{"n_head": 8, "n_kv_head": 8, "vocab_size": 6738, "norm_eps": 1e-05, "qk_norm": false, "bias": "none", "init": "normal", "init_std_o": 0.007, "init_std_up": 0.0312, "weight_decay": 0.16, "schedule": "wsd", "seq_len": 256, "doc_mask": true, "steps": 10581}
MLP neurons of a small language model. Each row is named by its layer, matrix (up: input weights) and neuron, and shows model dimensions 0-127. Each number is 500 + 40 x the weight over its row's rms, rounded and kept within 0 to 999. Numbers have three digits each.
A block is one neuron, or neurons of one layer that tend to fire together. After each block is what it responds to, as a language model described it from the Wikipedia text at the highest values.

L3.up150:547494480451476561507466571527550466566527495440539520515532472462512468566539519476491513495507485589450485488435535543453507489415496578540525507526545520518588515547554558503504581464441522483522481508512427469439455462458494527505435518476438445538523443470481467474496469518481475486533500452511503433571540473518497432568515471446506552555557491457553535474522568475530520486484
Responds to: Short consonant pieces opening a word split into several tokens, mostly p, t, r, def, pr, as in p|ink, p|ushing, disc|r|iminated.

L2.up32:550492528446525554510466509456512447473479557492482521513481486519517521486574450571472497421482584509465500480553500518504522508491461480509500484515485430488504492442519535557405491468548472493450459525543534511450441499523462496485489516574496442518501437494504532510500456558507430533540450553533477498475622570483504484461537459482519534486490416458544527516486515496451414537532
L2.up38:523560478485570505425453471495525506504524557516544422439522472532492485573478501528531452466511527494511460552530582569456516540431418527582537445473470517501602501534551528499481470543483498568522465450554499514522417454527560465479507496503538414494434534480515435509447517520572475543499515555518457504536518479547425459513558538463535556491441461418487516522521444526477467491487
L2.up240:517534503515491557511453480535529429496532577428591536511452474496479521468537478616426529499472517478520449468490549532509498591479461526537552460533514483458565481488497521560460420467539515524545440506641509501472421442548569486540514489586526461486447472462534547478504529561518534547563473487514467483546483521524451518524498484457550541486462410430582483495494462542501459522513
L2.up486:525511523465561530481456505492531452482453495559543532619478491557510479507498589587523519477463521475532494547495520549493462472467479533489553525468477503512552437499532504505503502497490433531398521556530396550530436516493539481510447519554464445485447532482491467543427471524516490526493542505470443487520557473517474435505498555550549537456466477464483467464487473573498524501491
L2.up545:575491471514516517511462465526554457544487551460525530490494519577497542504558466556457479469487519493463504539485574538519541546500489549513552444530560462491567453426533520479519381539503527498515530531548522574547473539501519507538589600564479419427461428469533578481491498540634529516549502475589511484510529505505468507522556572504481526573455447492499474497533431555489497514538
L2.up569:559463472414540557526449474463528456570482539422564516490475492586537562494511476575500519489514474440432498530520526423487509568476535464558522509509530441489540433425494551528476457511470508534491480547562565537514517555532459487510538530534469470471501425530529535437516508574456475437530474459526425491491533516493516472502521500592504558477475441465540476535492465464512485472537
L2.up644:533457468418566575493461469495505480531450554518547524511542482539503506501535488567507516391477492490484501527528567492526521515427502481540539477476502486412525531445567543493499438489512466506507454507513509510517430519566490544525509484519463409462548476501531578502467452545553459534524451490556512493527579499459501521494518542517541539527459414473574477486528464576483493522503
L2.up1139:529534478461588534498476476456513520522507509495518421450514499539507539512428545510508503437578528508503467464553551534487504554469510549584491493511501482457583448448498546495422462547474547473479478463511523506496481543547516488563504490545524332453432521478520538413466454455618508509536470476548528509501549540479472468492565545535553525501439483439484490486486434524484460507545
Responds to: Line-opening markup in sports and biography infoboxes and tables: dash bullets before career years, pipe cells in result tables, and heading equals signs.

L6.up81:561453446533519512484473471492526371529494470493492513523529525536485465536548541564489548525538515461521505481555542468536474438464504504504536538574530518436550519512417543557462481407496505586521488516541505518571518475509500462552536535453461460513509470567472425470474505519550483484606409460445487474490487557527497460517537533486507509486489488439526529563522467464504457413511
L6.up290:516546412444578523543461479534528551461518571515506419464460525468488489485551488485500483486490504399464509475523536517490535476489513456514501482453481520498522586493587581442495507490439546508508590471486537540501562496465512515558534511403555483441507434558520583529557430459490538521496577432500418495547582507531450587549518521448453531507470551489518513489474436479523501564569
L6.up688:465487525471486542481457502442466514482502550552465519492509530509406516519522558494509457459449586500482488505492466474451455515470487529499502510543467470531453467503472576495447482521503480513448443435480429509502456509485513496482466520519565534523486481517508472485570488509498446471523493527516507527460581570465500504407464485499559525449526541490491522531483578544477414468486
L6.up862:507512529530523480496483479519537481455526481474495438475587483488511484525492482491454542500584556446437508449517485432510529520489464471538548486500516470466407526473550542474410489542503501497441511492560496510500454500569543521489510514451501512454499544555549464441475469473588399472562445492542505460475471483513485456467493501533480515496537549593637543528464548505528462435475
L6.up942:509492504452571534555464490567484568554423475487480561504575591538503486470503505568450521499430466374475486451512500564458562475407551471559561516443444560448491508521530531440450488464585521487472508452536539530485491518414479465535504440487470494520601511489506542516525526487508487450493481467489500476536548522503525508508516455514455546577478543510534450484416535492502477526459
L6.up943:493496474533525499495479478470499535525467531517489452505581574524488484490554556482541552514586546484570493479482521463497550452454540475582509557418496468463436561509580526559378472524514522525513519483541417504508534502454452527545491537434508493460570477499520565476450533552547471487505403438501493504511591476470509483495460490455488529472534581524531491504462462541477433532479
L6.up1113:515522540460525477505463441507509520492497498477477489515553507565540515492501574536406527507533516472458515471522505461476553535485498455496510567493504495537459540420487497512467469605453603520495483502487484544596508517553480506502490524454464499491495532586502476537527502505411456438498474482516480497480465491535535475471491506524489548545557526476549482468451552451520504439472
L6.up1223:514526447468469476484487455448492491425536525423432462486521538492466490526483524434462422518522598434448453411502527547482519485479574491516450502507572483544462549476526470521448498489512541497513435468487515515499538547505571582511533608435500469456507464451574503417469596522517535443552465491587495525544550489527521535452545450445462513443507514505477496481521455552477447531519
Responds to: Word-initial prefix pieces such as un and re (unbroken, reigning, reissue, United), plus negating "not" after auxiliaries (has not, is not).

L3.up946:472533520431567527520464457461531524544543411460472435547543438485514459499511545458512495385517537426457481514493439454452503563444479516515474518476502452450464560549540442468480487473514568511479435493516556486412477471531520553576515484519479488410573500482570514442515578450502478529511482512580510460605519544542521500481471502520503518555508465531536526458490498504498461504456
Responds to: Word pieces and pipes in film, album and game articles: critics in reception sections, chart number, score, Filmography, and track-listing table cells like Writer(s).

L2.up266:593560516457520586507482438561490494468527547469466460434445496485461529537521506501465476444468579482441509479522513446448465578510444568488510495554480479531521455494483509510546556490513553552502528505535546543518469513439551583492494494469426499509512427471520435492479497515471507566528502516576542511506511456548487477480585473459465542515507442477521553523495499447495511497535
L2.up372:538535559491488553501499453499523466511525570450584440504462428569489597582520502566459488466503508552493444485408536533488453486489428536477485500500536475495563499508540508577504517474508598494515529525468481569542457429556550432543469566621457477502451519501483485595478503465463464499477530569558533516537508460545504495464549450466484513479498427514495527530433481557457527431486
L2.up423:537506581530557463515497512464607467508524458494459508583496522551551561504441509563455444562577507530481492536481509469526428545471422397521497522534437501501555501472483528529503466450502498486416510589484491562528487498481461533476534574562460459425440460435533539527590509529503497555445561514569509456477492453496462531504451529579514504541502457567488462467461490425524532457542
L2.up479:608560510471454589490483486522472507483464509505519444451491522573468515526449497545480486492542573506585483456448505511465503470490438539507513479478422525570521462463487537522541503484536553498469525470539554546470474521435456470485436519532468536503465429519541433563504568530509497548491487472531480561495530470476511526445535483444496564460417488435500440487535430536433547532511
L2.up748:567483525503475575472495479493499527496489476523569445457418568537480533519483492575497482499517496562533426525465518511472477554499400493485467489543392435483543471489499501544502496534507530495446562473503564596481501504479491452464479514599488488459447470464529453549476479505533537511453569538551496524498513585484494501421495508474488506437478441499455459544560475549422474459560
L2.up1199:585513536460470541518489510502520514489565504494490482517439502479456566588463477556549487431512551525478430569528553536456392463512474476515464508530452479558575502527520443509554552472537536553455533545492551574484460432508570529459505561536437438495470483474520444574507517495533514515465542513541431501503506516465499519447547509451456516411498444545468528498493488502495492450555
L2.up1222:596536564498524531461514484535519508481496487439537427454476541530488508578467519496447447408545523506558462438494507528469491476491446494468475488500456552514517462514540521529556516541538597475491570503534543530545452491478464511492436536551514536547455471521496462508528524551536546513498554534485412545502503438506518501441590507414496499419458450509517442511504471577497555484500
L2.up1238:576563536515469550503479419515544540477547533439449472510511569484434564559509493526499430499548515565550561527463473530453484504480488502567526467515452498531540485472492552488529470598519486479477537543517507609530454453407474557458502502533499445504447432493532521575514469467500481551513614496529509501534500481478487531478585586507492526500542474479436424461499455534519499466552
Responds to: Uppercase letter pieces starting or inside a split word or acronym, often after a heading, "(" or hyphen: ARM, FMCG, Casualties.

L6.up25:549570547486516524485474440490516548520475473468543508474470460563471506533494423582483528423524517487545446510486519576491454535539467562535509455584471446565503582411410516488467479484554502606447515531531534440474526450541496492457521515530545516444413523608501497579492487563581506593548529540518429490506507475599466474513525494495447522542468511403471476553448459508445507477552
L6.up367:551497500459483423479474497529527490567445483517561556492476514526464476496455441560474406480456519486540490487459528478519452571482473528593513471527499453509567585493481527517434460530505508535462534515515541422506518369508537467497509464515546474457477469517496492529518522504490505529509513490474482485475478454531473426509556519457520515499445505474504464565487463491415405451554
L6.up405:438508566525538511482497524515539547488461469485550524526463519524534541516528483501494521456511567499530506486462524470513437553481423503548479494564484473585511512461484483490462497524483519493466523548531562539486486456458451464469562567519446549448490439516521477556502484489558453486588521520550480523478460487479523463484503549475394519507465531428573486576465452550481496448492
L6.up572:520487546498491528453487468454497461513552565485544415514431525499494530577607453489493434454512559518560521478496481449483481566529432560529507509484492414548445492508458544524540465478494559514441548496574524501465441477499491501519497553479459499503456505476511528524555543619502510484531579522513439523476549484594517491505540428400450506465506562442532558489488510520440505500474
L6.up892:503569543465469446539484502512538526470475507467526518507558528495436515557520464542377502432455497540530462519480474456433483537546535498555496506489411502511470554454441495480468458557472515461496494571553469525517545411539503460505486460480578539422513516519557515493552493505442455481528447416473521502511483485551525469517497347598444514538476502482568451501457532537474480439487
L6.up914:527551539532533474498483539583526438544518462429505522504466497547421519504459488503401497491511404543519436488486547510480472580541444530541456417535480465524503457438449509508503555474499511448517497465512494419541489471548463591459417557590519528499452524457549495504511544469484488520482548483514483530497502513517484482483508413500563527537496492411522522501486537490431475476512
L6.up1037:527497564494517515523478463510539485497528461460537513485510535562458541488492467545496437470542518543491435539481482540472488540487467540509545466497523477471502447517445472550499519523504466515415446614514457504465569451526464463480502472490580548432507506575569491546561475508557507500506539516477473521541506528534511466420437420518490525508526499466568502542483543561427498380581
L6.up1149:486537511476531486474490521444509478532529473423450454558500574536406505546487573505439450511509493501521463512536491484528458500476479513458493480542475466491488503529537524492459521557487540472478570571557496475496536400504551495563456632501470429514504477459612540534505542562551487467455529529480387518493484517559533479524520465536525523425494494502536465567432501609464429550529
Responds to: The second character or piece right after an opening capital letter, mostly inside acronyms, such as HBO, GOP, MGM, in TTR or HTS, plus punctuation after initials like "H." and registration hyphens like B-2925.

L2.up173:557477472500572523533474484458502499572513486523512514482564602518494438533504587524539469468503466543537459458428537509495461574501505514470483522474520515461498528466512648475472425550500516472485496465555508578518507491465475519530458503559537376539467499457489464459535519447538521541500479440522524508550609481468495558490480485526551517469496467487527379504512512513454444504499
L2.up322:579593459438507574467457519555520572525522488486518499455479561528458490590484557515502454461562499487570497494470487559475467514464540552548520527518428426498491519501451574509484500581547585517470526499484477524494499497417441552499475523487563458422528470492538527453462523533566435495516472481618452484524567538478457469488484513519440543470497519390484417441471486518440481456524
L2.up492:498537497348555520511474529489520572508512530475460521513588516481461536471598586495595479421570552525524531451465449461399455533453528467511501477521517503476522513468514548500454504445532492510511462487492514485491591497546463595465559508516547474467503456511518496523583496476506536467535539431491491501533595468503495476452469528521433520540502495439536460468593473500519477540553
L2.up715:509489467460443586541458493487522529510548476508448432466488470484464510478546530550487518459508428518530386503398516508411502591506441507527534446506525501469555516505579467436472529501553511474518501472537483581514547449475467508549534474564532505490469477520536523469542529392449507527471513465503475503575561501523495527522504451486534514502480535485511503458542510506476505501475
L2.up793:520490474486555522496497448448533489521587433391497518505587504465579470479397494528551520489571553604539501490484587508515451482501495528556487483552507530515497533467578494501424517464475542489479527520512501483544510477523471538503527522615487442521538440471516506521536467514542505545504532429566558454555502486439520492482490521550506505547537404505486416487562518503503473514509
L2.up891:520518457495567520498478464464514506526521527464447405441503547458529486517516579475572469455522521524511469423460509496494487570492467458521448503521502478495502546503565548527459554491525627488482469451480531488465558450477546558525513521522520434453515465468533490542552471383549501550504558543559496460571559533515493502503551498479442522483521457498468434532532514497490459484524
L2.up1085:491492486465489554445488450492495544567532524481541489498524469508486492496544512499478487426545519552610508467510510478484464617429547482518482463562532487381527550488498460538374544530516549521513492491494549500482535482444445507500503506525497467417555501477570499459441516476526434532507468484588492514486534567503475532518500409518496510433457539488485464460530513507437462487507
L2.up1117:555480442473551580538480544454525463504600487501456515530474503469469533481503532506557452461520539483482439565478568456468510623501486495534477530531509448438534554534549483441471472494530500506516437475462421480452496501541574509489539579535531373481475452482556520468494504435502511511441485449557522496550547471529496520524540500508535521519493509512457518480484504507504490515586
Responds to: Opening square brackets in code output or editorial notes, e.g. [1], [better source needed], and first pieces of split words like list(ening), crit(ics), sem(ifinalists).

L2.up132:536532488478431542469473502495563509461504547528559459440530532565427500522535453515464459428539457482502529467525506519409547495386482503505525444509481507503564480494494522522533570468481574493562565515485510470472567508499467481540529479478499492465453512604508479530488489530508434504546506494451490442562550496588465502499547445485489545516534553425587485547549534410475552428492
L2.up268:530461468449421540485448545486567486540572553500447533482549520509440568543547408530553406486567592518510493558525497466418555531403554518509497438501561439436497535534521531495543462495518510482491532507491506474509527479470471531479572553508441486463564526467591508467536491502589512445466561591533465486505548534501470505518491517529545577516503502508503467529567489513486506506501
L2.up536:498504494484481468481470479456618425523557521468455470440524455473565526537493449481493465514528484568440489577489489450458560497454531477519567489602453536511483510464488522525530525418472486495516464497471540481572498497477459521440560530534489524497560524510499416473548446428552477506479528591501458397481504538559471495556544504565509535563573552540464561571452536454530542458540
L2.up711:536491497432449521479462543433546452537488528475496531534549469513564467546520508553475512498495541592455513523468471502460474538452399553518492525525464473491475583517493562549504478470530553526555456537503436550454459460457485597458543524575506443483564471511570427471577490486512441525479480487529507480563557528435530418460504528503486563516524477449509454492522553533466515451494
L2.up871:531467529471471469440455522531558527502490503439519496519519553521463509616526461488491419500582532482538528527566430472417543474420446474505487458486422477445547494498493524478559522550577529518554571548444478521588504495402426544442490515556526490522513535508521445464450481522520505520478555530538492495517516498520464516482539496512444601560604499469436436483492507478436531438467
L2.up977:538497541468478488515479443519552480517516487444500456520428524509511513551510401492469413516472466531516545526513504445508565521452510517443543483525464492459481475527529491483542427494522538488475460579519487510572466493489509592464548562461450535412493505458560503483551494494533481544545495502543528457481518506558477526502466563537454526531554603543507537509488546406486521405546
L2.up1056:522493471422515530475459536497492545480515577509436455442540506527501545500522470474479501484542531517534557479510514476486563522368524545600502490522498503494497515524485580505521511485471532465524488480518477493444549470466445556479501498445508454473572442529527431448525491473457466477504482548464473532509570462497493498492505409442461575485546544421513565555527565433520535492481
L2.up1100:537595497482478463412459535558580436501497518474577568482549469497501512574495456475422398522554552510461560470525456474455564453400492533517584467492493507502489486517481529476515515559561489459509480545521521504518467565553462542468527573549520460524544520571546535464447468541609452501572484501502474474496548473500431526520519522461496592487523530442510483449522508504481545473482
Responds to: Short word-opening fragments like p, b, f, s, ch split off at the start of a longer word, such as f|irms, b|ill, p|arliaments; also list-line hyphens.

L6.up0:495498526446483520506495449412508505529436485519484449570452525522528543475608489482473459440436482538489507490473496520464484448481556473482527538426494459538508480469528516545406528495528531503429554517598500545500521555453514540523535502442498545497460498545507484492502473478483434505462539482531478442562557507465492402495511495521464480481598529443519590466517596510449460500535
L6.up133:496510484508528505513468453429515474494547564481525529505539485508546496493502538468491495521549578511560452423483491441510490491447491502526521440490520530521473505546476567503418565471538458465471401497566528554508437514476508510472525561474560521482555494453546481519519443474505460521502524503529566537492569479500500521418492491465502527571482560496549577427416476489471415547448
L6.up174:472514498493453470538488424468486463497509516508491475565501480502582530471532465522479474532465518515429539482550534564515442511466487510564552447468526425537508481488607589512531478539512476534514524523523406447523434496515530497514640558478523432485500488557483535468548513578582495498577541489565533494492569470519404478469511483480506508501480570509515602506547539400512472483559
L6.up510:564519453530518545464472465513529480518501432506511476551470489496569510480534543524439475497534484447497471531527542540509454549477449549494480486549553437490531517464569569560505478520482462580487521406541473608522494503548561534539624531489480471577478436508522509438423499522527533526508519448577472461588504484541448495517525454462556525475536532475558539491448551543498502514487
L6.up653:482542494438427465497527549488529511481523612485477513537477482500524517555506475570482519436534543457465529465511472468432447481530477492489484450459493448498529535462496490524510516511495539578503461485459467450493484567447456562425537506482489439476438507530544498506544509508502483562503484499545558401547632541562386459553496507513497464503508486525521521444533503431431449450499
L6.up778:520517524511518505520459442494535424456546508559483455499468505452490452493509494454563447468490500487537433416488564518465462508468477515463456560482513517528532419471526604571478510490586471501471441463503468584510460538500539593468509482487543525512530447517543491534505523484498512554564596474486550471526534530501505547460509458484506516464505535511477555481447516418410461489464
L6.up997:508553462478495572522474452456507491470533501561500475530481521499550523465460542450519508465576510454517519481513567486480474412460479523567511539488529529506545545514490497462471538439548455495509537452581460553492481553465528551486559521417469457497465503497502487573488524497478460575516506534493526506514504558512505521462524542571520533447507504499551562496509477439516382482510
L6.up1139:525514520451499550455488440428519466517492445498456474527451570532435521496464474505563422458518522504495465525459511539501443530552509450442514518542511421601481504465554572489521548431445468563460471464499476531522546589471510529526542524487487521502471520541548505453566486486519524518495485499469440471557508538496428485503510514506508522493558496535484495486508513494494501482548
Responds to: Final pieces or words naming a person's occupation or role, often agent suffixes, as in illustr-ator, co-found-er, account-ant, member, chairman.

L3.up347:537514462473513553514483447472522417502535540532426447541432546482472523479434517520527467416493482425469501472469539495516467572519458460479517484568500471525543464439497512539550563533545476575485479494511501587502513540536482590471449547430509414517460482554544502496528536524543515510523567533504521518486567476536474439471502473481573524466515468530504518520528524456447494513552
Responds to: Titles and role nouns for people, often the final piece of a word, such as Minister, director, Colonel, chairman, footballer, business-man.

L3.up675:533547555464464554486493453485526517495567525423470418525528547492505559606499599503555459497507554507501520506462451455468536461475462475571543468485391522508521516476553536468515474535521552479490541525559470609481434452461581489504480532473506496515463475493487525464533440522460481526484561526469427520524523464543513538467585496509451530442558518522487473470466507508556518509517
Responds to: Single uppercase first-letter tokens that begin a word split into pieces, at paragraph or heading starts or after ( or ", e.g. G|abriel, D|escription.

L3.up558:581513469429538559532449502451526512489517564498522474465559507548523589493490509538500532422540462534480478528506482414435506476501459497503566506510506507483509536447559536477461471456525473436462579493581523538431517517541565470455534499561536484447462416564511543490541489495532500514473546519559486486573557504504495433524546464541495546491487510474587502542450475463496462563510
Responds to: Leading hyphen bullets that open a line in Wikipedia infobox lists, especially after a section header such as Senior career or Original release.

L6.up389:541560494498583487456448500487551499446446480484417467475515499501510557495494466491448507515522516522428522563506466482474515464455496549547556584502465514471489494504522480514479521454518563583465476432541527492463482523403511583463622596465502478449564526522537457436499502428525458502509482492505494507503539458566496439501456518513493561548505502475531530536408477452514517463516
L6.up462:461530588575518394460465492528536507463461492386494440547465537570492473492509524485436500503548535501532451494509511535504505529484483590522495499531519473492494525494535528536489536481537526483508489512494543511554469595533510521481516553472529516456507537494498459472482550574542527449585500517539507486564517532647491563451476581427462542566516503533549530468475476531473521525476
L6.up574:462497545451480480520487523484536591512503467518449415481474523533565601503518434481459509496560509561552509514572516463507519430389515484521523517521517453502513430478524603499515510535433524580443542549474520529562477530447560486471530527431495507501428532513493475534555522531508517538497428517517443535518531432497473512490473525476470534485475502493509580425492453439469532480545
L6.up588:521565428465460540486513483482505471515461508485525496487478506525569509606549454593457520436500539509447458470559564459411514489467497515484484456491472421483511538448478531537407546550485514518490459475487473515530434536444459517476493468535550379532404532474528489466518433493531438562568476464563519468505608569498436483549468525537469490467472524463523533466489480475398457454519
L6.up648:493513518471533490541484504458558538491531452400516468584552428541522560490539503459437452527499473537445514568495513514420438468451508564488569537470489510528486438499563557522475544485517534485469535513512445546535458525476526508473485505507486485439478491543519510480507555511545430518528492552589509520520599505468464462511465536500463524432460482448540610462404444531509524509477
L6.up1120:500497466456547515467464395479492569490503441516476428469539511534526556578504569475594443472483483544553512477486448556475466523451459455488484525539423530558473537502536446574521500533505518477471527476507458507541534485537486570485462487577449437504453427553500501494548488483519453505543543515493460542528550507485452357423536555496422575498497462452475492494492463541466517467497
L6.up1140:501496504466474506454507504490507518512475532511526452507509548538465549527538465517469536414496569451414452493533492483424489555458478499467548420470419388494481515537533518584456538536514525600527523506479466532499549539483528449469588525486519449434434494462554526532540472450476407548519478517493545501525596532484443449491470525508432484444408494450536519511495438550447426421571
L6.up1221:504514480461536560502460433456527532497447452480500465534499485510569517478546477481460472531537576571468495501505492521451547571484535535463472522596524469488459486575537466579501537498474495427465483458496499499475500439516583486508499501456470472506545451515538492528490601494563468549527495534570517454560575475491469482530470503509534534516529501445500606482424500517539491531509
Responds to: Opening == of section headings after a paragraph break (== Personal life ==), plus pipes and column names in table header rows (PIM, Votes).

L6.up20:520525530489510513525438518490520556463486422456474524474523498522476551495542485516490524474561414468483552422516436540471569457421519404551446503503409460458494493522505622497501485508494490491481568465506432530511489458514547548445489505511521474527504450535481526565530503465498516452466497523550484494597567557523527535525536535503474593505509461555542463501450505574550500542504
L6.up95:504493531470533484480471497543563450518486521453462484460449543501469539561526506531475487472500517538452468541517477542421522462487540533465422525505516510500488602539535543492503481407494586498545482546462541492534543464471506519513603504535416558500620513515518505457522510537607539525505512503555511322511469462512517478541487537549565524573529473498540442533494543536445526495485
L6.up165:525482478554519489539445483541573464519517574486510547445600519498501455593541462513512515487468431517477509498566496512429492431530508571505468482506470456481506539527519594491518489471461558512526483553513565462573543488552460584509562475505481536510532441503551542443567505566570525478562465520497479451496547503518461527532469543484497556514474461497495480524514540502503544490492
L6.up255:526522524526454510527490512441508553589521571459498503557526541478421524602589459476572527425501498547558482502543449551428546578463513502545524464483450422487462569480520567537506536474534496461532494468429455457498445474458480517467523483560562525471472499514533552442571451487464530587522422488489494495564525494530466423524513524466498519431487489468458434485503519416444446523508
L6.up913:507456517469536541527435501486522508496562476454496506529545510508569492551456533515467511460635506503527537566526473468461480490491496548581470494469492465533532494495498605492515493566457530456536537508462520517497540566570473474498463521485511411473484540455520521427434477459461430476471461443523509521589541448518512469449468465575477586488464501458495497523475439539469511532507
L6.up982:491561510526603525499468529528526508415493526464514563553508468546514502544480474497499472510471515501473563509468472537386459458458482464502520508498451458579523532559561463541530410446470521482502502535463483537505521461597538499467499476499522503452532518550512573513498479477538459506516570461523409499608513478492543451461516479459485584504464494441580497502503504482442533545488
L6.up1052:482530527440483535468478447542548448482503496517514411489521506582503488573572439569438455494532553526474540522562492446428480423559495456491527502457488487506466472487504551514546448572512556486541462518492560465557535530541499537547560486452495461463565486547504458454527454478558488498523479532557463506500543534479489479484494455498484551515544627536540485483530479448529554460466
L6.up1092:508506445460496516442477515451563511594503553393522519490558485533555516512562537470549442533513505503496487501435520466481553503408510524518459497512445535452484545459503494536494416443511513383436462501493505467511532458580498475535535518523462545513515470508466520497537471522452524512510488455471461469591517478510461477494498529566500541540546525411537509450584507578511528540476
Responds to: First sub-word piece of a word broken into fragments, mostly p or P after numbers or the, e.g. p(ounds), p(upils), st(eering).